Weights of a small transformer language model: MLP 512 GeGLU, vocabulary 4096.
MLP neurons of a small language model. Each row is named by its layer, matrix (gate and up: input weights; down: output weights) and neuron, and shows model dimensions 0-191. Each number is 128 + 24 x the weight over its row's rms, rounded and kept within 0 to 255. Numbers have three digits each. A neuron's up and down rows have the sign that makes its largest values positive.
A block is one neuron, or neurons of one layer that tend to fire together. After each block is what it responds to, as a language model described it from the Wikipedia text at the highest values.

L16.gate141:091097150141164148149137146091150156143178134120122110127144173111130138166121099115133151114152130137103162124120128164086110147153072158165134128127161073091106125124154158152142138106095155152110136131170156108085158128126108098155133116150146134101167134152143104124149143099116149111146132130142124133113147164123119136117149126131134136103116144125168120126094137148168116177119108134165088086130144123151143141147136131133146112107150142145145107137091062093106179109163138172098099133181109135133142099102138174102106129135123087137138123155144113198136117115128144113
L16.up141:097077137107144099114145115113112136150141064113104147126102112095128126102100134168116149108134104140135093109111123104138101139109087140142105137135174118113102106109094151137120130140119147134114125098168168090098087119124115103138137118139102130149114130143114082114130135107127161101126115113156127143128134175161085095124176147125100088115119119109105108105102119157144082140125119132134135145146149167137115135088104096119091119099102147084119138183138160149171098170133170121111123118127163146113088111154124160104162135112073127137091093128100104138148140067120111162
L16.down141:170148055125159122131130120126118127118142140107107127140091106131153135134171124108131162139103138173120077108092132101141120112135133104106124156099107147154127132138118111137093073133115090146109096141103106126147130137153121141106119146153093089138146117152164106125156122117152104112153111101151127084134101119127154114131165128113146147118125136122106115148130148172088106098123171126095190130171108154131130122118078117105108126167135136148142156154132119163147077128172163097172129078124115151125117185169130116111118137148148175153087104150143102104114167120115136160
L16.gate205:068091122126152128137096122127108071156143112111109126145155163146064124133122091148130150162152132109148140145119116114150137162129132125163112090154109110121147156126091143137133150152108130100138135147149105115118153110140157110153167098172135103095134142126145141127107187111125141131130139083142108119097139132146135125123128170132163121151137096068150172147168133102124111129115126102170074149140119118096147138114112145170135134107144148131116138143181113189133127160139129141165133115104093137092149133144098157130138089147129126166112165131122195142154172139151114108
L16.up205:122090141122145138138164132117166142065086107155155066139128127116116127120111144102169138122096147110137117117127103127139146127119133187154148119116126142108135140127150114143108156131136151125099084122131165124132135105123163157109171184090119133117158112137167139152097147120079069080152125102123113101110154134150117129127151091135120121137101095095114130100143166155115060160102125135114121121099113089137140144094108153110121105115114101136110139119103153153152150155105107136153155140142155153131146140134082138105093085126111132159100161182120126142162104151109163104
L16.down205:119120108126163072156134190179143135118128119122124136097117095154167098109137138154121117102117148133112162139146149139150140120116104115089175137120159147111114135117160116080120152104129128104167182135169139193126160149104090136139134153155098159149121148109142077102136106130121091145095098133143111143164092091156155094159151104140142146099127126173108151152123075135133151120121107128137133088134124120168116116120168100077134121136130083103185128135126129140123093134143130113126117142121114142134120125127145153169105153127116153117095133192137136101111146106105136133
L16.gate266:134171130073161110135150141154152182100106144103107114119154131144129117152147158144104132102125161140208129116083128111145089181139148158152113138165134104128129133118155087144130192128113075163135123124119093122099137147153135123127087075109137157121131152074148120140138090177141144140153137118146106107131081081147084090125123139135134097130142095111137123141145146121131138133144128129157121149151143147168110172134111107153142138141083118119151141111148148170121150132118148111140107142117158184097148108128125152082114122143155137153109114145133152129147098141118145124
L16.up266:119130144094148160112084103101123120122142134130108159109120137127098106119123116127127177134120127164099147168109103134151142160146101143099116091133119081151099147119184137113147127140081110102179145093145156122113138093084121108098149132135120133136137100084108174173133132137107119116099156140113101148131071096143129145096139139144116136149156158131156126124120122122181110116113116106138118122093144129133132103118159168115125092130135066116120072180119122131129157153133103088139065098175138136128134133127152141104160133129114144153145168130138133164132165074112155150
L16.down266:107118099101116126168123117143129102118120140116145122127150093085097101118116105120102119121155119141127136129112128137110091183145116143145108142139098147088128154126113154095124122127121141141106078101089122156115157124138115093111155131116170130146127130123113110150153134166121177092156148098170085148145110155139160169107168149149103165162121108122136147116133139140063148122135104086164103141061101111105119110143119078086125160105071114109115135139148164106096168190151145132119125112115155124133147136141133149106095116112131103087148142130146150144167179136137126135
L16.gate399:070086154138133132109136141128107119079138066120100100166127162090130128174112092154089120139119161111109146140120125118136137153152095147110141096146103148115141150117145109106192144110119120110095160142145145160074152165129113110160094119106102156090128097127122128123114175097144141138119127136122107141119110138176135123147134149142101128115124124095128151140125102118144138112127146149143079091137170144091106122132158132159151135162110137109120159114125161136108164142138172148180144159093152132115148120107141158167131112158140107156077158114143105152147073123150155131
L16.up399:123104148135138131116134132121148134155155111082102138139133125089090087192139128116156157132146154149126100078148140128131175187138119168134115133149113137100126155130123117095138116111123107124157128133073124182105166082152111095100110133159171164114109123118135140121125157117139148147138133128108129166132130112152131150103120131158100100119137152157146114117102105116119142090114102124170116166138082110132118143156101120117166165121125115122137140135127136138152179133150146131149117107082142116166148101109169108165155120093123148095123092159086096115147048111158125132
L16.down399:132138132123190148096128074132128142136124139138120114139106133096125082149139120074162151154125141149090151160148095163137116160127149145147148129116133084134092095104143126110150137107125139109164133114121167107130126131121119118117141115135143144112138126081102102121111168110099133109144125100120082132112091111148127138135117135087100074089127132111149087101103125149159145127143131137150115120132160121110122115153148092091142090145118140067123167140113099152114184149116150144145139144170147149080125146103109224106137107134190102150148118145150116120125138113156139137
Responds to: Given names in lists. Fires on a person's first name, or its final piece (Sam-uel, Freder-ick), in cast lists, tables, rosters and credits, e.g. John, William, David.

L2.gate108:176125123161144153113130121134134144158176096126124125144119160119116166130133097133144151152170098141150145141143148170114140089142162147112128150094135131090140113121119159154157062145132141116167088116118126108123150102144095147119145168140161095131135155095143165127160155138132159121158165142170143168103147165168119115081170104162130136150140089148120152103139110118134165120127160116157159129159110122172132124105137111159131151116146099085185084110070105158097104143130173131135113101154124136145118130140155170124118119145130139152126137130094105105152133139128129155
L2.up108:111125120127070161186113091137137139154112155143088084091148147105118118135146193127182119172135134097116168138118105171164154124120137102133144158143152098106144146110162164141118091138180156129130131092109139110135110143127107156143149159115141109126130147111128111104127165127112159092139195122135130159123071115149119121134175101119129123151138100131142164109152144123147089154142150139112161142126083153134110095146132167113142086085155155138120123138120090090137103127155122145121100118126122132162123157154104124145129112116116083140169115110114138090152127120110111119
L2.down108:094126135168139139192107071120146178135108153123096088138148154134103122168125189131131158149106107145163111133152166117161111145137136127123137147120117148119161130157123143129153089153136106131123128144103118113099117112140129156156105187111145137145164137163120132080126133122130125123131125086157150119153156123149143115115122092123143086150124096121131156121101132147107138117161140126136179106136159100139194115176142127174148144118159107112126161122143129111134120109120124092143117088190149097171154100128116127116099124107165122145145108154127124056131100111141106151
L2.gate371:142143141147088118182093139121144139130177066111118143120125147156118136161125124095090132112138107109139153168139098104148139112169135134110139152087127122175149167120128161133149136141133118110111100168117138116103121117130116123167153141118166118079102132080103122126115114119125164142103108158103151136152151115133150152124094133081118116143158134122143122102154118119136123088137159107116140125117115159130139145125173153114132126117124132111096120172121143132175113107137132150101123113151111122136122117127127136162101207092078091127132095208139148130133126206127123165
L2.up371:166116130124118124154120123126105108128100104150175113094161135143127159129166108121094100077088145103163146133123160136146132119137153130116109151127143148131132135126135160124112111131137139112085119187128149149113126138147132136165114171146157101155189140172130142140172143136114135135076135163119118150126132070098133126127168076180106135165160172116132135112137139149146158133138158103118144172149161117151192122151129115174142110081177140145119133129127145124117072136131151156126150128128154123153103110163140118136146147107153125157154108064107127137117148121156110124
L2.down371:119120155125086135156118081129091107119090097151160124097145174108135102117147107082156136105104127143109140124149116151138119127112157128086119138141118138129120110128121150107158126143114105131127105159145091168114119141082146121143127181086107104128144120161158162139138111126133106137077110150141096136137122096102113187129165074159097158150103122135124136134134161128118147147136094087155126126134093116155122112149082149168160109149128105133140085140171166099164076148167123146099120099160120167153135145141133091163133135123160147185154132129127134137107120132111131175
L2.gate401:110114069130127123187120111135116152165153128136112092149146158125116134132113088149152100122131133116139147161099154117129152135137090086109121191107150110083173103106122149133151090133125151108163138118098106130084108107144157120152124093130149126082127138090135140073188161116114106143138102152109100163130139135136138143139118107115155138131144097094122123138101119108148138073133141111127147119115155131164161137127099157136111161146136121122093076136122145146110120142135136095120148150154172133184166153158139150091119139105112109118156138126156088132165133120149079164
L2.up401:141154146144152138144101106140147158134118152129100082086147141150083096176117161124098094150157128106112136140104107160155155152154127135146097131160096175083141135132099150181133085136142143099143120145133132125125138141113188123136147121082135148160100076135124183118161150129129158099145106109103121131156171148155098112128154110136088109101162129104139122128092135097137076112131139170122132141106116138163154105139117113150136121128165130118094132158135139098102106100106109135130121126125143129125115150100103101107100138134123106149103107166163052120106123134175134114
L2.down401:124136105186133123127125106117132124133085157154131117125120150131120127150133194120101131145150122129145118121160145138109117150100155158125121111130143146101113104160114101163120112125093133149124155172140128139092143137129157179123127154111144139169097142197125151118175154106147134062128109138116146125100154148126146096111130160100121110118130075143124136095098169107131128117142138135128131053120123118149161139102125126139113154098158143100127171129105099120114131146107146159129127073120077125130100159070141117146143154072137165131127074120146119112131133178159142152
L2.gate507:108150115171163102129108145116125132127154120138124140101137150116105134097128114130131188136107132128119136123110116124154090132139110103149172158127106095119099157114162123140168116144115114085102132108143135138112135161143129155104197078138176163164133117138106137154109121151122152140116134114083110152135111135116093157111133129129071146148124134130127146169172158131132166124121156134107092150132135131122180160115124130150137109116094076084143091181140135133109054131104186149098128140152127153172149149120144153169121124123103133106122169113108151102146137157129159099
L2.up507:106137120126147116151158134090091129084162105086113129172148140130122172159134126118130131112147130149162146095105095121140139095111115078123130136098081105090125105106164184140145084146116118099105145125118115110154134103090099130118143119088142125171105137152130194122134120083103079118107138153121148147116111155140135115185111125103098134170146116129141124125105123136101153101120145095159094141141118121118115121122184173152130086146171137106147097096129161164146106122181120176135128158140095114138138111127168112108141112114150135118115126103113108130161117136142088127
L2.down507:163153124155096111122120135105120119111157115162118109181123106129121157157098125082189112113155102128129093142127108117128110101128155092189115157138144103091149167175096123169178108116152120089107129106114137121114152131121092126123160162130138124117156130160156182123160103113151103122138096111119122149138134132110123123135128122144112163130102104106082111103113156124129144092142148084120124128082123181111121122112163170144132108141128131152164132143100129175146069138110128105139096154122147090169157075112103125150127114128116114160139123128101146171131159144105112115
Responds to: Olympic and name-openers. Strongest on "Olympic" in athlete bios (Olympic gold medallist, Olympic champion); also first words of multi-word place names, such as United (States), New, San.

L6.gate352:138112130149140145142128147135183129152154103117155101107123151174128125171136137135137127135134134164188121119137099167102131162129121152130149138108141115123116139125109118166123102114109173126132127098125161100154137172134137175117089135100170120110144144139122121095126136131115162121142097172181102099134081118168126115101094128143100132140110119118076142140127152137079121098137120126136153118133108119148118122077135140138145114086144096117113087097125122167094094145179170112171102118128106132132090140148175113138107129139137075164165060118125140128138086113089123131
L6.up352:129106154135163108115137142111130129159117128113095135116168125158134121147132152129109151091143116141119113148155080170131137122101134148131100143118054139134124094133116135076113092153114146105124116133122136121135145113137155093084097134178103128105152133121149183094170162171099139147125106138086158150136097094193139148104145119132124102157142120163158118134170113125108088136177123141128126146147130148142138135101128141150120147081117128113107157127125075157063122147084196116154111117129127128141095162095128125121138111130122137125116079102124106123153119116104155156
L6.down352:113127090135141107108125110150129131115095112150106140192131138114092145116085124167107150104134108168079112156140156102142152094126155099114099137102080160162131154133101126153170124102130113118137133141098126106140127104133151163124186109151128115126096097113192119111130124110105132105106139140076114110137149144128143148163129175089120122145146103132123139133133131105151143177100130149131139150113159110105141121160117145090148104114145132177156161116113152110111095120064142172105158140145179125139118088114129158156150115125164161093163114147114179119126134120146125113
Responds to: Word-ending pieces, United, numbers. Final word pieces that complete a word (l-ike, al-ike, cap-ita, contex-ts, char-ities, Jint-ao); also United before States, City, and table-cell numbers.

L6.gate129:110116164139127095110100100127117117134129104154132092125122116109138135137120103126119146130119127081161149069134155150145125181152157093143129129125145119128136156132113116159171100132126106143124061120148127156133128162118147157086131151144142133165116120088112126115091153130123104184112114135088088193137104144137103161124125151063132146141119170118147123090163124131101143174077161097158117133126138141107102153143151095172121137135113127117127120141149100123135204139132117171106098154131134115133122085109135114126141157104135133126141151160152183114132159149159108135
L6.up129:097108142130150081133137129149172153115168145153147102150142132111094150113154136118117149134140099108119129091152162122141140144098122104112097146123149156109142165119140150071130120152146191133097094143123139123146130125150151100116152104156095088073085074154147103116138185131120110131134080126115113172156126132131172081081141143135126116137096143091173136106082110144140144126132124107154133099149151131105088144097097132178157144101106131113149143151129143081099166140137128148148155112147150113122124118105129125126122143111138117140111150137116150123169155100121185117
L6.down129:112151130111092127124134122177183116104116125093102096114130145119137182141138143121148107131137166087117127087137127135137143138108118106115160143141123120082160114111147147094092117129145142127129082143141088109146117116119185143106143133138144097139149132082143039105143166128156122124136146163131130148126137129137137124102115128097166113124116145146145144129108146138179123134108137134144181116174151128142097100088114141123124162126136129138188195126121128126107081146170106172128133118140142100094165163129150132114176118116151134135152129121136106092178128109123137171
Responds to: Proper-name first pieces. First word or word-piece of a capitalized proper name, usually a personal first name in lists, credits or tables, e.g. Rob, Paul, Ste(ve), also place and team names (Ju-an, Red-s).

L2.gate5:105127148176167109149119130137139192091109117117135134118095138149107123114121141104096138104154139100132155126116166118084104157125144094137086125087125098143153163104125090196141105110103141125142133109170118158072147144152114133150143084104174114141147156086128094123130148137092129179152109138094121154106120130140136117078164126141149140119169096107113144135114129128127104141105159098160120138127150146073124109156128130131150130135105141123107091118127086116153156138109142136115156122147079152140133133103138144121088072115124097103152150164139125124185122111149113110
L2.up5:067182162131119140124149168157121144141161136140140131148117135167120138129157129111116158156136134146086151101164128141123119134137124172149140173190133130147107164075157145100143135135133084098116088135133119133107113154161137119151145162120140105125160135132084124122164136135153120113124118096110088162152090109171125077119118133137141116084151130122166153112114151122120152139149130090121143117135175158103105133108120120167141113116103094179140164154161120122095119144153120155184140098129134123144132108123150131078169146144132118161102112182137097106128138140163129141
L2.down5:098146129094124166130126124165121135120130101154128118129100140103114116128156121173136111134159126121133106090140148144148133121146111178196102184138124154128165118119128143140102138120126110123076097120087154143133111129134121166097112148114124114108112152090118119103141127125091115113176116107139085151160106130149135113122129134150135140124130110111171113105133125117104128166132132090123127133174159152124091137083096093159122158153117073093129192122116115109077109158139137129187144096124075143139106110097177160096128146101139130160132140136130131131163150146158166168
L2.gate85:139113112145100135123105106132137155104154069141136142181109159126169148153119143143158138158139150125114137158112154158126093159144144162150139148123111136091159146129129103166081073151171130084124114111179100157099131117139113100142160083118147160124139143087103153070110137098139134129116086159149115083171116154120144138137158117138103134110136170132137128123107090112128142142149124116125087120152162150160115146072087134175131100093101121152164127151154105149143147149121129176151128159156118103112138125108143114126120151167114133145137170127117135112143143102119135154
L2.up85:162099114127147143130176111099132131111159102150109161118118143128137149163181141098108112105172151143170122085113116141096150143121113099117142144116108112158145123153097125129099097146134145126150143129140128160129161148116111143156127092126145144125098088133120099125115159154115099169107126133141103118143129085168093158088163139118114141157116122131164123114121122148099127170072146113095128138164093097102112113096117154153113123085119161162116094151158136130118079136119142136148134178154113075162166110087148108108149114112113100156164155101152147141131138133144156192
L2.down85:125114113149101134054155096126141156115119067119107125131117148110128177118190132112129126132120157125118145094116160154120098128139089135128148090141168135141158098122131123127142100158113180138151134103146095164116155126108115133156125115108111135102108132131123095105125149147125118126140099100100126106140126127163133124103120182152115152128094130128124084083097116108154114120074126164108152170143129100129098131109079121211158142127135124140125142162130130150129115175134163152143172116145133119100164134127133101069126111122154107138174121117129128091154151117136126171
L2.gate268:157124122119106108103119138161115160143109138114132079135144178108135127148135136142133112125152188145115119154113099107171115137139169138168111129119137103118188164116141137155123106145125129094135139110149128087109102158091108117158119116107137159112126111113089146102115166143133093130157116121164146173171141063163166106091147141122123113198127150131154148126148127135147120121126147101141121115168129117103143145112076126122179167101158117146151126140141092140138099179148111148135097092147116087155107121088127162107133108091108118141128108159158116148144163121150124101
L2.up268:159152134118137128140165101164140142163109117123081119160093163134151115168142104120084175108099139111132118141142133087129122161116150126158170133144132162115177170132148137108137082134153110103118111099142139128119091121152094145130139124124148145092115118110100158086131165140119090154143090160127146122161124106148097093125174121142141116136138149116134154087124145107124135176104109117088138114151126101124119142095106155122128115103129152160167116127172160166096140132115136095112081109121153142104130083119157140099135092129123133136092093167137186115126186131161122104
L2.down268:150138133132087113142126081186115134109166118129131087093098169147172112140116156125139158095126116128144112117119120130120109165120137156140138118131140123084152139158162148137160133110165149109088110077140132135140115149118119129154118168167097170121146096117144107087132151109133149103149112109102143130124121136166145136135096140134061169140145145133086116091112119144111090135097125122168131090169125126134100124133153153169109118111134106140196098170136156135112122127079123133103129082116122100117112133089156133112136119095142144123116118111174112123161110162166180144
L2.gate452:130154139160142103138124082137142141138157101156133110130161134093120125156121104113118135138165117128131158146119104144117160150150130103185073147126099142130144171088111145119143139138148102160132137065103129165118111158124153111141154149129154143103126137126155158123154150152116151095140129139122155096138131105179090084107147100124084110129136142139072133136096123143133095187080110136104107097157080187113058125125093121137122103125140152157087147119139143107097128140103125115135112136118124071132136170083121131164109146143148115127150127145136111147164138147128106120
L2.up452:131117098129085129135145118126102136170143105132145135116128141146150123176116135132154110107140180151166086129146142160131135133119165117135108156139127135130121092125156099166115088130151132114139121160158173085104175106072130127141116154132119100109147148143101137101121122143119101107150082114142114111101138132126129125110144123105155150126193159158159153106127122157157128183129126133156163104128112162094138121086087152101125152156107114137141107159128131147110178166119177107138132096097149144114127153129138088118118184128145126125143116123150139162182088159101067120
L2.down452:112141109135134122130175117129151120128129097156108129138141137112128123141166149103126103156113150135121075152126129124105111111131124143158112116100121120099119122067122118137205143152133122134128130160121094108090110144085160146098080134170133106161091100113169153102130150121122148137103084075142140086072110170133131089104133171122139146113104142134131144069133133139109140150118119134159097131129157066111154121125135114176149104126116105123160120166061140083129138126170131108103153091086167126122149160122109123114131122125143155127130123082134140105108142115128152118
Responds to: First-name token. The first word of a personal name (given names like Scott, John, William, David), even when it starts a longer word such as Scottish or Williams.